MLP neurons of a small language model. Each row is named by its layer, matrix (up: input weights) and neuron, and shows model dimensions 16-143. Each number is 128 + 32 x the weight over its row's rms, rounded and kept within 0 to 255.
After each neuron's rows, "fires on" lists the tokens most often at its 100 highest values on Wikipedia text that the model never trained on.

L3.up198 [144 149 174 140 138 118 116  92 172 181 146 117  98 144  86 155  65 133 114 101 140  91 155 161 152 141 141  91 111 122 122 192 130 101 100 116 124 116 145 102 175  89  93 118 139 128 180 150  98 114 125 170 126 118  95  98 148 112 152 156 109 145 171 122  71  89 187 154 100 120 161 149 121 154 132 160 108 130 152 142  44 104 101 149 130 105 118 101  95 108 191  90 136 156  97 114 101 131 116 173 139 139 142 121 111 125  96 178 133 141  71  54 128 135  99 129  94 133 135 147  76 112 113 159 153 114 126 180]
fires on: " –", "\" | ", "\" ("

L3.up871 [134 143 138 169 213 113 141 123  94 115 121 169 152 141  77 144  67  87 134 155 125 154 137 145  88 131 134 145 150  78 126 108 168  84 143 133  93 173 144  85 154 131 126 170 107 137 160  88 156  99 120 115  80 103  95 128  51 194  57 151 129 122 212 184 133 127 143 171 186  84 190 177 138 142 201 156 141  63 133 149 105 117 120 173 141  81 117  70 164 147 156 111 115 153 153 177 142 163 154 149 106 105 163 127 103  93 141  94 160  70 133 113 143 100 100 113 156 136 111 126 139  92 111  91 151  72 181 112]
fires on: "em", " Am", " rem", " Em", " Rem"

L3.up1367 [159 119 159 160 174  79 111 149 118 166 172 127 164 131 129 137  45 163 135 106 174  96  86  89 137 109 171 110 129 122  42 147  88 117 145 111  73 140 207 102 190 126 113  94  66 154  80 105 135 136 204 127 138 135 124 118 136 167 105 136 105 141 115 108 105 236 117 138 107 119 106 111 143  67 109 133 140 121 129 100 185 148 126 110 122 147  93 114  51 152 193 175 125  68 132 123  60 162 127 112 193 135 127  74 139  62 152 146 113 146 140 111 147 100  93 122  44  87 110 175 122 102  95 105 113 107 145 119]
fires on: "\n\n", "\n"

L3.up984 [175 103 135 153 142 147 145 114 139 170 178 111  88 105 139 170  95 164 117 155 111 119  82 118 123 101 155 152 149  92 117  82  68 131  71  97 127  98 144 156 146 170  87 116 135 179  97 115 125 144 124 179 105 161 113 137  97 197 108 166  84 133 115 107 110 131 162 116 139 128 127 143 124 123  97 143 115 143 131 105 155  80 120 154 125 183 146 185  93 157 123 167 123 152 113 151 134 132 156  63 123 158  82  93 165  99 151  86 116 134 145 140  94  25 149 145 108 103 176 167 147 139  86 124  78 151 158  41]
fires on: ".", "===", "====", ":"

L3.up867 [142  97 135  95 142 127 128 134 105 135 125 137  97  90 161  99 191 191  95  95  96 106 141  91 149 136 139 159 113 172 120 143 143 117 109  66 129 134  98 152 161 151  84 132 131  97 142 108 118 119 119 192 133  77  90 153 172 118 154 137 125  80 165 134  85 118 138  79 133 100 183 159  87 128 126 168 199 130 192 147  94 153  69 156  80 194 135 101 144  89 119  94 107 125 126  92  93 158 111 136 160 110 126 150 132 136 122 159 122 130 167  96 105 104  78  85  53 119 118 205 149 187  67 125  96 135 129 141]
fires on: " and", ", and", "a and", " /", "er and", "a,"

L3.up604 [147 112  47 125 128 147 117 154 120 115 146 238 134 138 193 182 124  97 111 102 109 110 151  97  42 117 132 103 128 112 154 149 202  89  97 132  79 170 128 125 123 129 107 149 162 140 182 106 138 119 138 108  85 140 128 149 113 154 164 140 132 127 177 105  94 147 122 170  95 130 158 136 109  95 138 127 181 117 159 124 107 119 143 183  92  94 112  88  77 157 112  88 200 126 138  99 129 243 126 138 178 177 128 164 108 120 121  85 124 114 153 160 109 150 153  74 142 138 158  96 117  97 131 114  97 121  79 104]
fires on: "j", "com", "em"

L3.up1289 [102 109  84  85 118 144 162 106 112 161 110 118 222  96 142 102 185 160 130 152 140 101 175 102 116 107  90 109 142 136 131 148 117 140 112  70 141  98 165  94 142 130 177 124 140 124 104 135 112 117 116 125 134 180  95  98 122 149 128  96  75  98 138 130 113 149 141  53 142 133 177 131  77 168 104 103 191 103  75 131 118 128 169 119 120 172 134 107 120 113 117 127 158 195 118 181 126 121 113 162 127 111 136 118 140 120  95 208 133 122 120 177 105 167  97 128 109 160 169 139 159 141 111  77 170 129 169  61]
fires on: " |", "|", " | W", "| P", " | C", " | S"

L3.up420 [202 161 145  90 147 148 205 118 121 127 175 100 108 108 107 126  87  69 130 140 122 172 123  91  77  89 122 136 162 147 173 107 121 113 124 137  61 151 128  91  22 144 125 154 195 109 137 115 192 104 122  94  61 183  19 137 132 141  81 179 108 167 104 127 143 127 116  46 127 115  89 146 146 128 138 155 141 142 188 150  83 137 143 115 156 127 180 131 109 146 119 162 135 121 160 216 109 137 140 110  91 135 134 135 167 109 126  85 148  96 155 108 158  78 120 128 120 137  98 139 132 114 174 101 104 157 122 116]
fires on: ".", "==", " ==", " career==", " ==="

L3.up1459 [124 131  86 119  47 181 129 114  82 131 135 105 223  82 105 118 192 171 110 154 149 113 138 157 132 145  98 196 100  77 134 155 154  96 113 158 166 122 197 144 143 135 158 101 171 122 128 120  98 130  75 139 113 105  76  80 180 108 123 116  87 121  97 147 117 109 101  92  73 152 176 118 131 174  70 127 141 103 132 122 148 103  89 111 161 154 132 128 125 179 105 145 120 167  73 172 145  88 114 148 180 109 161 114 113 142  99 162 131  93 104 125 138 156 111 119 122 140 168 171 138 141  94  60 123  55 124 144]
fires on: " |", ";", "|", " |  |", " and", " | S"

L3.up956 [175 100  94 145 104 168 151 113 122 112  80 118 189  90  86 121 154 123  92 115  74 125 116  63 116 165 169 168 159 141 127 131 103 149 133 102 199 166 141 128 122 167 103 120 136 151 152  83 106 126 121 133 127 155 180 138  75 140 136 120 175 174 163 168 192 151 129 137 110  86  53 178 135 127 121 125 104 115 128  92  65 102 181 112 116 114 141 122 123  88 129 134  87 124 147 159 116 108 153 119  73 110 162 126 128  78 125  88 157 121 164 157  80 116 144 130 108 100  72 180 110 144 112  98  58 127 101  53]
fires on: "C", " g", "oc", "G", " dis"

L3.up254 [164 147 108 140 108  98 206  94 106 120 147  90 152 133 142 105  93 171 154 111 216 115  67 150 181 101 141 143  76 188  66 170 137  42 139 169 134 143 132 165  90 157  74 131 170 137 157  91 104 111  63 130 136  91  89 121 158  62 100 142 128 175 119 125  92 121 134  52 102 110 179 132  88  97  82 141 101 173 133 161 116 110 136 138 149 180 158  68 152 145 131 129 175 108 121 139 131  99 151 140 150  86 102 114 159 166 115 169 113 201  92  79 128 135 106 129 156 125 114 160 149 143 110 146 154  91 114 127]
fires on: "s,", " –", " -", "ing,", "\",", "er,"

L3.up1303 [207 132 130  95 132 129 199 185 166 102 138 117 152 119 124  55 188 142 111 161 152 103 167 143 123 129 164  71  97 108 118 104 102 143 142  63 139 110 109 101  35 152 148  95 127 128 150 168 112 117 119 105  99 183 112 103 128 145  84 124 141 114  84 124 150 137 144  48 110 101 101 131  98 121 121 103 110  98 141 120 106 113 134 140 163 169 108 127  63 156 145 150 124  87 122 203 128 110 120 154 180 164 121 153 137 133 122 124 164 148 139 103 138 147 119 156 104 112 164 162 171  89 139  82  88  54 131  81]
fires on: "===", "\n\n", "==", "===="

L3.up145 [128 114 101 133 104 130 115 108 128 127 100 149 201 116 136 107 118  91 166 175 171 208 170 131 112 127 179 126 107 158 111 136  97 108  93 203 144 110 172  87 129 176 128  88 139 112 117 123 118  90  93  95 155 104 110  81 179 154 112  70 121 168 126 147 180 136 139  65 109 129  88 114 144  86 120 125 136 134 124 103  73  91 139 150 177  98 126 137 191 146 119 113  68 122 190 161  82 152 117 118 127 180 150 117  64 132 113 155 143 138 156 144  95 132  98 129 104 161 156  97 133 127 125 115 110 152 147 131]
fires on: "us", "os"

L3.up687 [124 125 127 175 102 125  97 105 155 202 154 121 152 125 151 199 114 131 140 123  86 140 176 139 141 122 125 117 154 197 138 151 126 100 166 115 106 155 154 111 171 132 128 152 134 117 180 115  84 116  85 115 124 109  74 116 177 128 176 129 160 127 154 145 139 120 102 179 118 113 105 152 150 157 148 117 154 137 129 180 115 136  84 131 104  98 175 126 138  56 151 110 140 160 157 135 126 131 112 126 155 175 184  96 183  83 143 110 136 179  51  89 113  21  99  96 102  90 135 133 112 150 114 134 132 104 134 140]
fires on: "\" (", "\" | ", "\"", "\" |", " | \""

L3.up152 [ 90 143 130 132 121 156 125 124 143 126 181  85 173  96  95 108 147 151 132 105 123 157  86 172 134 110 206 116 193 123 141 107  98  86 152 141 165 114 193 131 166 134 145 117 172 169 127 139  78 150 184 171  97  59 117 133 124 201  96 125 114 132 160  90 160 185 109 174 163 120 131 134 137  84  74 173  99 148  97 101 106  82  83  75  51 141  77 153  94 141 158 185 125 167 156 139 160 124 128 158 167 134  96 153 136  52 123 152 177 125 127 186 103  95 173 127 122 106 185 111 115 163  77 115 137  88 126 149]
fires on: "\n", "\n\n", "ouse"

L3.up1262 [138 166 105 111  93 162 155 134 127 144 124  95 157  82 149 128 118 139 146 122 134 138 148 145  97  96 190 100 142 125  60 193  95  76 132 109 142 108 122  97 177  93 167 124 133 184  75 148 101 141 221 177 100  45 106  80 175 170 140 120 154 137 149  93 140 167 137 146 142 129  92 142 157  81 107 119 131 110  86 131 127 137 115 121 110 150  86 126 122 103 127 137 132 166 148 108  98 166 117 109  89 115 120 120 134  72 134 172 164 149  41 169 152  59 128  94 134 112 122 163 150 112  77  95 170  95 142 153]
fires on: "\n", "\n\n"

L3.up1436 [192 117 146  79 161  74 145 118 144 163 140  72 121  85  97  86 126 128 146 131 112 240  98 141  84 155 126 156 110 118 149 122  91 114  84 141 135 134 141 131 115 137 116 103  99 133  86 121 146 120  82  83 132 121 139 148 131 164  74 100  57  66 107 133 112 131 135  97 170  67 123 128 146 125 157 173  76  84 121 107 168 144 153  69 205 108 152  98 169 145 163 147 138  87 110 181  56 119 169  66 140 117 125  71 141 106 111 132 153 113 131  97 156 117 168 131 134 158  74 162 129 157 132 100  95  99  65 140]
fires on: ".", "s.", "ions."

L3.up1195 [146  99 106  91 114 132 123 130 115 137 168 111 118 110 141 152 138 157 124 151 143 122 118 148  94 128 187 189 140 121  83 155  85  45 219 113 113 128 156 120 196 135 110 128 129 144  75 129 115 141 161 162 105  91 124 138 154 197 118 120  97 103 101 146 140 182 134 168 153  72 129 154 203  84 124 177 101 110 110 135 154 133 149 123 112 109 140 120 109  77  71 118  83 138 122 124 141 145 139 110 131 128  62  71 125  55 137 182 143 175  98  87 107  94 189 149  74 143 220 154 154 189  33 109  85 120  98  86]
fires on: "\n", " (", "- ", "\n\n", "(", "–"

L3.up1284 [156 156 100 201 136 155 137 162 147 139 119 149 136  84  57 163 105 139 134 117 140 115  88 121 168 164 193 142 123 128  97 143 115  67 199 133 157  89 225 112 153 138 216 174 120 177 116 134 147 137 183 151 112 108  97 126 124 187 181 157 109 143 181 125 142 149 133 116 156 114 122 133 167  96 134 148 108 128  75 128 225 125  96 113 123 130 159  98 155 100 100 113 146 154 159  62 107 149 128  96 111  92 148  69 157  74 112 188 149  75 124 137 107  71 178 111  71 108 133 154 123 159  89 100 184 155 108 130]
fires on: "\n", ")", "=", ";", "- Website:"

L3.up690 [103 108  83 151  73 107 155 133  78 138 134 150 140 103  90 122 168 146 158 124 137 120 161  93  59 156 102 117 177 116  40 120 170 123 115 182 208 138  99 149 105 111 117 127 157 116 167 146  93 100 157 145 128 149 114  95 125  59 118 105 153 174 155 166 149  81 138 148 139 119 144 159 130 124 123 142 146 195  97 164 115 130 123 147 130  80 143  91 124 157 103 100 140 126 159  68 142 117 109 125 100 144 155 166  75 120 138 138 117 167 145  91 132  97 194 129 147 171 138 166  80 120 155 141 145 138 102 125]
fires on: " | L", " L", ": L", " | G"

L3.up781 [125 155 136 124  90 203  86 158  94  83 126  91 117 141 148 112  92 165 146  98 125 113 163  96  97 120 147 142 136 102  65 111  56 121  81 112  90 152 125 128  71 117 140 131 126 144  88 165 117 138 104 125 131 132 175 164 179 156  67  81 137 134  95 186 123 148 133 151 106 116 133 115 192  72  78  88 132 148 120 159 170 112 119 106 180 152 165 105  94 107 106 118 149 110 155 126 116 176 134 197 122 134  75 129 153 116 163 107 141 147 145 120 103 145 120 145  98 102  94 156 171  99  82 132  71 131 177 122]
fires on: " s", " se"

L3.up1229 [142 118 133 162 137  64 164 108 139 158 110 113  96 143 112 118 114 110 161 117 111 158 153 117 116 178 149  48 112 139  97 149  75  76 140  93 152 103 164 112 126 118 174 152 144 153 177 150 133  98 143 148 124 130  99 106 169 126 175 137 104 126 155 146 132 121 134 180 138 110 108 134 141 113 202 130 127 157 123 121 125 118  63 133 158  86 126 116 162 150 141  30 164 137 124 115 133 130 141 100 109 144 164  98 131  46 162 126 136 153 108  85 107  12  94 122 117 120 126  61 115 146 107 193 106  97 120 137]
fires on: "\"", "\n\n", "\n"

L3.up1424 [141 103 124 152  88 102 144 162 130 110 156 140  61  89 153 166 126 119 134 109 141 139  72 108  72 114 129 146 225 136  94 161 118 164 158 110 153 166 121 124 159 115  95 104 152 146 150 114 139 118  96  95 149 121  85 107 111 106 140 106 153 134 113 150 117 120 114 127 139 118 189  96  97 154 100 136 173 143 100 125 115 136 115 121  73  84 108 164 100 113  89 109 147 101 182 141 128 147 150 154 107 168 109 168 137 155 101 159 142 167 141  40  98 126 135 102 137 215 132 158 122  53 111 118 117 129 128  64]
fires on: " L", " | L", " of L", ": L"

L3.up1365 [150 113 116 105 148 153 152 137  55 105 154  77 147  77 128 112 132 158 150  97 137 108 162 153  94 197 191 159 156 196  91 165 111 110 134 148 109  99 104 142 100 116 151 147 128 123 139 108  92 118 157 125 100 125  95 106 144 134  63 119 144 129 162 147 174 133 130  99  96  87  74 165 116 108 147 110  87 119 124 127 144  75 150 129  68 132 164  86 119 125 118 134 132 138 178 116 181 151 129 134  81 199 127 173 137 132 154 133 165 150 166 159  85 141 147 138 127  93  79 191  96  95  87 108  98 126 111 103]
fires on: "G", " c", "I", " f", " g", " sc"

L3.up1249 [214 140 156 140 116 165 132 143  70 162 189 139 122  84  66 140 152 174 153 171 103 202 102  63 133 116 104  99 135 128 134 113 135 115  87 154 134 140 154 127 122 146 177 152 158 125 144 160 145 118 132 141 134 107 108 130 151 172 113 111  79 154  90 161 125 142  98 127 121 160 102 191 130 131 150 165 124  99 121 168 144 138  70  74 162  96 107 120 118  79 143 137 176 120 125 117  73  85 118 108  94 138  83  48 143 100 110  85 113 122 155 147 104 109 109 174 127 175 108 149 125 170 120  95  89 106  87  89]
fires on: ".", "\"."

L3.up176 [202 141 145 173 112 113  76  80 123 162 146 110 122 139  38 115 101 153 135 121 144 134 129 133  73 142 131 171 119 176 135 174 130 124 103 120 106 152 150  54 175 119 124 151 105 124 137  91 122  97 144 135 119 123 112 179 132 162 114 153  38 181 124 173  77 155 139 112 161 142 128 158 151 164 168 162 252  68 136 108 111 106  89 122 151  64 138 159 144  99 217 133 125 157 110 106 110 146 125 142 119 123 143  97 122  53  87 119 126  94 148  84 149 152  98 113 115 121 102 117 102 164 100 137 102 175 100 106]
fires on: ".", "/"

L3.up575 [113 156 126 153 207 148 132 113 116 129 138 175 130 134  78 144 101 127 102 153 169 101 153 121 148 151 140 111  53 120 157 176  77  66 128 136 112 142 171 183 158 147 138 114 128 106 185 122  60 103 105 126  52 120  85 118 101 152 174 149  85  79 174 102 104 182 158 150 117 152 131 110 138 138 217 114 134 189 124 104  99  77  89 157 152 121 110 167 111 123 142 104 129 141 114 145 127 190 128 110 141 101 152 161 110 120  60 127 139  82 101 112  91  77 153 137 170 114  54  82 151 105  68 138 137 120 158 142]
fires on: "\"", "| US", "B", "board"

L3.up1003 [167  99 159 159  96 140  96 147 124 146  98 159 162 111 107 170 116 109 138  90 110 148 133 147 159 174 220 144 113 149 138 137  71 132 218 102 132 129 181 138 196 132 148 134 153 103  96 121 139 144 163  85 102  86 100  70 129 136 118  91 105 163 215 135 118 150 149 192 117 135 170 128 168 160 118 148 145 126 107 132 124 103 134 140  83  84 126 103  79  79 130 121 144 174 130 116 169 145 136 117 166 175 108 133 130  89 134 169 149 128 145 116 114  94 143 102 116  88 125 173  91 107 116 104 136 125 130 145]
fires on: "\n\n", " (", "\n"

L3.up372 [133 171 141  99 134 147 163 116 117 178 162 160 134 120 141  89 113 113  67 139 129 127 233 119 119 109 177  71 151 126  77 124  98 141 107 141 131 138 124 148  76 125 137 142 134 127 161 105 172 120 102  96 102 138  56 118 205 120  88 125 153 217 110 112 150 138 154  71 108  91 151 117 121 159 123 105 149 166 113 162  76 130 107 103 150 138 146  96   0  81 155 123 123 101 135 171 100 139 145 106 123 176  93 101 127  88 154  78 117 160 157 148 156 121 103 166 183 168  75 109 157 133 138  89 105  53 147 112]
fires on: "==", "==="

L3.up209 [122 141 127 184 100 176 139 121 148 110 157 114 138 160 110 147 104  87 131 148 105 138  85  91 108 158 122 126 103 188 127 177 163 135 129  94  72 172 138 115  99 144 109  70 110  96 148 106 175 149 104  87 156 159  69  98 178 141 183 159  93 106 105 105 106 114 126 126 117 150 106 112 162 130  95 134 217 109 109 124 116 134 112 196 114  48 164 111 110 143 138 187 134 142 178 126 109 178 131 121 155 161  91 144 140 128 106 191 130  82  52  76 155 150 183  95 133 125 138  58  89  87 103 105 151 166 106 115]
fires on: " Th", " th", "arch", " March", " Act", " April"

L3.up1281 [112 181  29  88 141 164 124 139 117 133 112 117 139  92 133 121 176 149 115 103 138 105 173  91 134  73 156 140 130 125  36 174 157 152  90 149  85 135 147 154 132 153 101  65 114 186 113 118 120 143 171 138  44 159 173 168 141  95  98 147 115 166 164 129  83 158 113 131  85 118 173  98 149  94 179 118 197 174  53 144 176  95 164 135 145 114 141 120  74 126 136 146 178 131 154 111 103  77 118 160  87 134 128 108 146 154  76 108 158 130  64  92  70 132 150 118 103 119 142 122 124 227 137 111  44 131 103 116]
fires on: " se", "2", " Se", " mi", " y"

L3.up1073 [158 162 142 199 153 129 121 112 186 181 125 144  96 139 104 144 109  70 113 155 136 161 141 101  96 102  96 115  59 157  87 122 121  64 123 149 113 147  65  69 151 139 177 137 148 136 196 105 108 123  80 146 126  70 149 133 120 109 156 126  97  97 184 107 135 159 147 158 115 119 168 143 127 127 173 122 124 107 132 129 102 110  96 108 133 125 118 112 150 172  96  94 131 104  87 115 113 112 127 120 158 109 194 136 137 125 125 157 141 130 110 124 153 124 140 127 161 109 116  76 144 107 122 112 105 102 133 104]
fires on: "\""

L3.up933 [166  96 131 105 110 135 133  98 121 125 128 114 112  68  81 116 146 167 140 105 139 156  74  84 140 123 205 136 149 144  66 104  56  78 119  83 100 116 180 164 108 181 180 132 126 125 162 164 103 124 191 164 139 110 100 217 168 152  85  80 114 165 121 172 116 140 131  98 165 105 106 165 159  68  90 136 145 113 107 148 151 104 108 150 115 147  87 120  66  73 103  96  72 123 141  60 104 177 119 144 115 111 102 140 139 155 152 117 146 198 130  84 112 120  98 149  65 113 139 179 146 167  73  84 101 144 180 122]
fires on: ",", "–", "/", " ", ":", ", D"

L3.up710 [167  89 161 122  89 101 178 146 144 152 176 161 132  61  67 142 174 156 117  94 131 180 109 100 138 162 116 176 114 161  77  98 111 129 130  28 129 118 199 125 127 107 105 105  75 104 142 131 167 117 126  84 118 179 120 105 148 161 103 162 113 134 146 171  91  89 135 121 107 161 146 136  92 163 138 115 204 105 132 159 116 147  77  83 135 143 109 202 195 139 118 153  96 172 143  81  93 133 170 119 101 115 154 102 125 124 124 179 134 176  32 126  84 105  78 116  77 136 160 179 176 147 108 121 128 130 157  86]
fires on: ".", " and", ", he", ", and", ";"

L3.up311 [153 147  92 150 130 148 131  95  56 126 138 141 159  40 122 110 158 172 137 138 129  87 143 104 166 117 129 143 151  98  81 145 126 146 112 107 100  95 146 127 163  73 171 153  99 138 111  87  97 121 138 198 119 135 146  90 105 121  98 100 144  75 158 133 130 152 126  65  87 140 109 125  84 106 202 105 112  68 100 141 133 118 164  91  82 161 143  93  70  79 132 149 144 161 163 144 109  84 112 132 148 133 134 167 147 129  59 180 132  57 145 115 103 149 128 110 165 151 121 124 130 135 156 106 165 103 143  74]
fires on: "2", " |", "|", "| P", "4"

L3.up236 [171 163 110 148 146 109 147 139  96 187 155  74 146  78 113 124 151 154 106 143 164 185 109 107 118  87 166 167  91 159  83 120 105 147 112 137 102 138 132 129  87 159 110  96 184  83  87 119  84 123 125 104 137 144  82 126 171 138  36 156  29 153 130 105  93 119 114  54 165  74 123 167 151 125 151 172 143 116 159 139 122 131 159  61 154 109 149 140 179 117 216  94  90 198 102 138 102 133 125 152 176 130 150 112 142 141 115 160 147  93 143 104 138 114 121 148  87 153 120 144 162 132 176  97 105 144  23 120]
fires on: ".", "/", "–"

L3.up356 [162 210 100 133 136 177 152 123 141 151  64 140 150 107  98  96 154 121 134 152  92 200 159 120 141 131 113 127 146 121 114 170 190 105 113 139 126 130 115  97 112 108 141 161 153 151 122 152 136 126 135 195 150 171 105 140 202 147  64  92  69 126  89 142 164 139 113 110  78  68 173 136 137 119 124 126 107 115 126 116 135 135 165  68 118 106 132  95 107  85 126 127 168 124 135 122 142 138 107  89 101 128  56 103 139 115  96 137 158 116 141 148 132 182 117 156 106 213 158 134 125 132  79  95  99  84 170 144]
fires on: " |", " |  |", " |  |  |"

L3.up733 [203  99 117 146 147 124 138 167  95 129 104 188 166  96 124 137 166 162 158 137 187 143 145  88 143 130 152 151 123 159  98 195 129 128 136 164 127  94  62 129 112 168 111  95 134 115  98 143 120 110  82 103 133 136 116 141 158 179 153 100 155 131 176 115 154 119 132  57 136 129 112 116 142  74 112 110 164 128 118 150 153 137 161  92 212 130 106  88 174 113 148 121 204  95 173 119  77 139 117 134  76 113  90  35  94 136  83 103 141 176 169  78  37 127 154 112  94 148 193 134 129 109 137 101 129 171 165 115]
fires on: "us", "os", "ies", "ang"

L3.up150 [140 155  95 131 143 108  90 128 101 124 175 185 140 116  83 180 103 163 132  80 160 129 106 141 146  99 144 137  93 167 141 175 111  83  95  64 124 128 128 142 194 130 116 146  73 147 131 139 179  88 157 141 156 144 134 161 134 121 147 121 104 114 161 100 145 154 154  98 139 128 203 141 102 141 174 119 165 115 125 156 114  99 162 153 105 139 120 136 131 144  98 109 117 183 109 130 161 134 125 157 173 109 116  96  42 117  97 159 119 153  94  80 146 170 135 135  59 138 121 163 107 137 149 141 151 121 158 104]
fires on: "\n", " –", " -", " as"

L3.up1368 [125 154 108 119 118  53 167 163 103 151 117 186 186  61 160 151 104 170 149  95 101 150  89  84 170 167 219  90 146 107  99 135 139 157 106 106 139 127 107 166 177 110 127  78 149 148 149 125  99  88 123 116 162 110 128 134 140  63 107 136  97 162 113 148  87  74 112 104 103 124 171 130 144 154 179  83 153 140  74 116 201 161  95 167 143  53 142 124 170  94 156  51 157 151 173 150 104 117 123 116 152 128 138 128 179 154 119  92 158  91 172  89  95 101 113 138 125 103 143 164 159 105 167 119 145 129 139 145]
fires on: " was ", " were", " | F", ": F", ", F", " (f"

L3.up373 [166 150 150 160 138 158 139 129  69 230 116  83  92  99 135 219 109 178 143 103 136 109 108  70 148 138 104 138 103 158  65 115  49  60 113 101  84 168 127 117 166  88 125  92 143 110  88  99 130 142 135 138 170 169  70 147 157 135 124 147 119 101 191 135 143 127 152 128 162  67 166 133 139  50 101 116 102  80 117 139 123 157 141 157 131 137 132 146 125 126 129 104  92 163 119 111 147 194 115 128 140 141 155 115 102  77 135 170 136 129  69  45 151  80  83 152  60 139 132 103 165 154 149 110 105 141 138 151]
fires on: "/", " –", "–", " | +", "\n"

L3.up768 [171 129 149  95 112 138 143 120 133 219 124  99  93  91 133 134 123 149  94 111 160 101  79  69 132 143 196 149 139 135 125 113  75 112 124  98 165 108 144 111 135 164 164 134  96 123  32 131 142 106 118 155 121 125 100  62 160 133 100  85 146 110  94 127 181 150 131  70 143 144  94 120 184  96 170 117 107 127  68 125 175 103  88 117 153 180 118 134 108 132 119 159 109 108 196 153 102 136 137 105 172 125  72 110 146  93 135 109 153 161 116 100  95  28 134 132 139 113 126 159 126 138  61  68  79 183 167 102]
fires on: "===", "\n\n", "====", " of the", " ===", " ===="

L3.up1183 [116 125  92 145 127  76 117 142 109 112  92  94 155 140 103 190 176 143 161 126 128 145  71 162  81 187 216 147 108 128  98 124 108 102 163 124 147 120 169 122 173 147 154 130 140 139 120 129 100 125 202 111 143  22 135 131 212 163  90 115 114 132 178 152 126 225 117 119 146 111 126 141 160  77 126 151 113 130 105 143 152  99 104 157 103 122 157 143  97 102  90  89 116 160  92 110 138 123 149 112 122 115  93 138 104  36 123 165 156 152 111 121 128  99 159 119  74 101 125 182 110 175  34 191 134 100 142 114]
fires on: "\n", "\n\n"

L3.up1454 [147 158 122 110 115 168 173 127 121  89 175 136 125 150 143  67 166 126  59 166 150  98 122 151 120 159 103  65 143 135 147 119 107  93 163 138 145 150 120 141   0 170 161 143 177 133 157  99 173  99 118 138 111 207  66  51 170 118  91 178 152 107 108 147 129 134 139  53 133 151 125 112 117  78 113 103  69 139 165 145 103 128 151 148 117 164 180  93  43 151 166 154 120 105  94 174 112 148 175 100 122 208 105 129 112 148 126  93 125 122 135 118 100 113 120 160 143 130 143 136 137 133 105  72  44 124 146  84]
fires on: "==", "===", " ===", " ==", "====", " ===="

L3.up960 [104 122 113 131  97  82 165 137  88  83 147  95 117 170 144  49 151 147  89 181 187 122 131  82 147 166 115 129 103 172  97 146 119 113 163 197 105  99 181 126 118 161  94 134 203 123 148 125 109 113  87 121 156  77 112 124 140 104 100 154 146 128 160 143 109 129 147 137 131 124 117 122 136  84 102 122 158 166 170 153  35 119  84 145 131 161 123  41 157 153 126 151 124 115 134  98 126  76 150 129 133 137 138 147 147 164 151 162 151 155 108  94  95 107 121  73 192 122 152 174 148 139 106 123 132  59 128 128]
fires on: "s,", ", and", "es,", "ing,", "s, and", "o,"

L3.up20 [154 144 159  96 123  79 131 117  88 191 135 121 108 115  88 148 187 163 134 132 138 218 171 152 144  97 122 127 132 150  67 100 152 102  99 120 146 115 111  92  86 148 152  95 120 118  98 112 187 113 159 194 146 145 124 119 230 114  49  93 119 137  87 150 126 127  99  76 144  88 174 166 158 157 110 134 139  66 126 107  93 110 110  39 136 129 173 143 171 103 115  76  90 145  85 157 112 158 137  99  87 161 140 110 163 103 135 103 129 165 105 102 112 145 112 150  96 158 155 133 151 138 115  80  93 111 136 126]
fires on: " | ", " |"

L3.up552 [166 168  89  97 158  75 120  93  66 148 126 110 101  83 133 103 174 184 129 106 127 213 115 137 142 153 180 133 154 140  90 162 158  43  87 140 112 138  97  99 115 181 120 113 172 121 148 116 198  85 156 155 102 162 169 101 173 136 157 128 128 114 146 178 124 124 149  60 146  78 133 148  68 153 110  98 184 135 118 122 115  85 125  35 158 121 171 126 170  94 114 142 114 111  97 119  93 174 140 106 104 161 165  94 130  59 133 115 142 153 100 101 140 110  96 158 110 216 147 181 150 144  56 147  93 153 119 121]
fires on: " | ", ") | "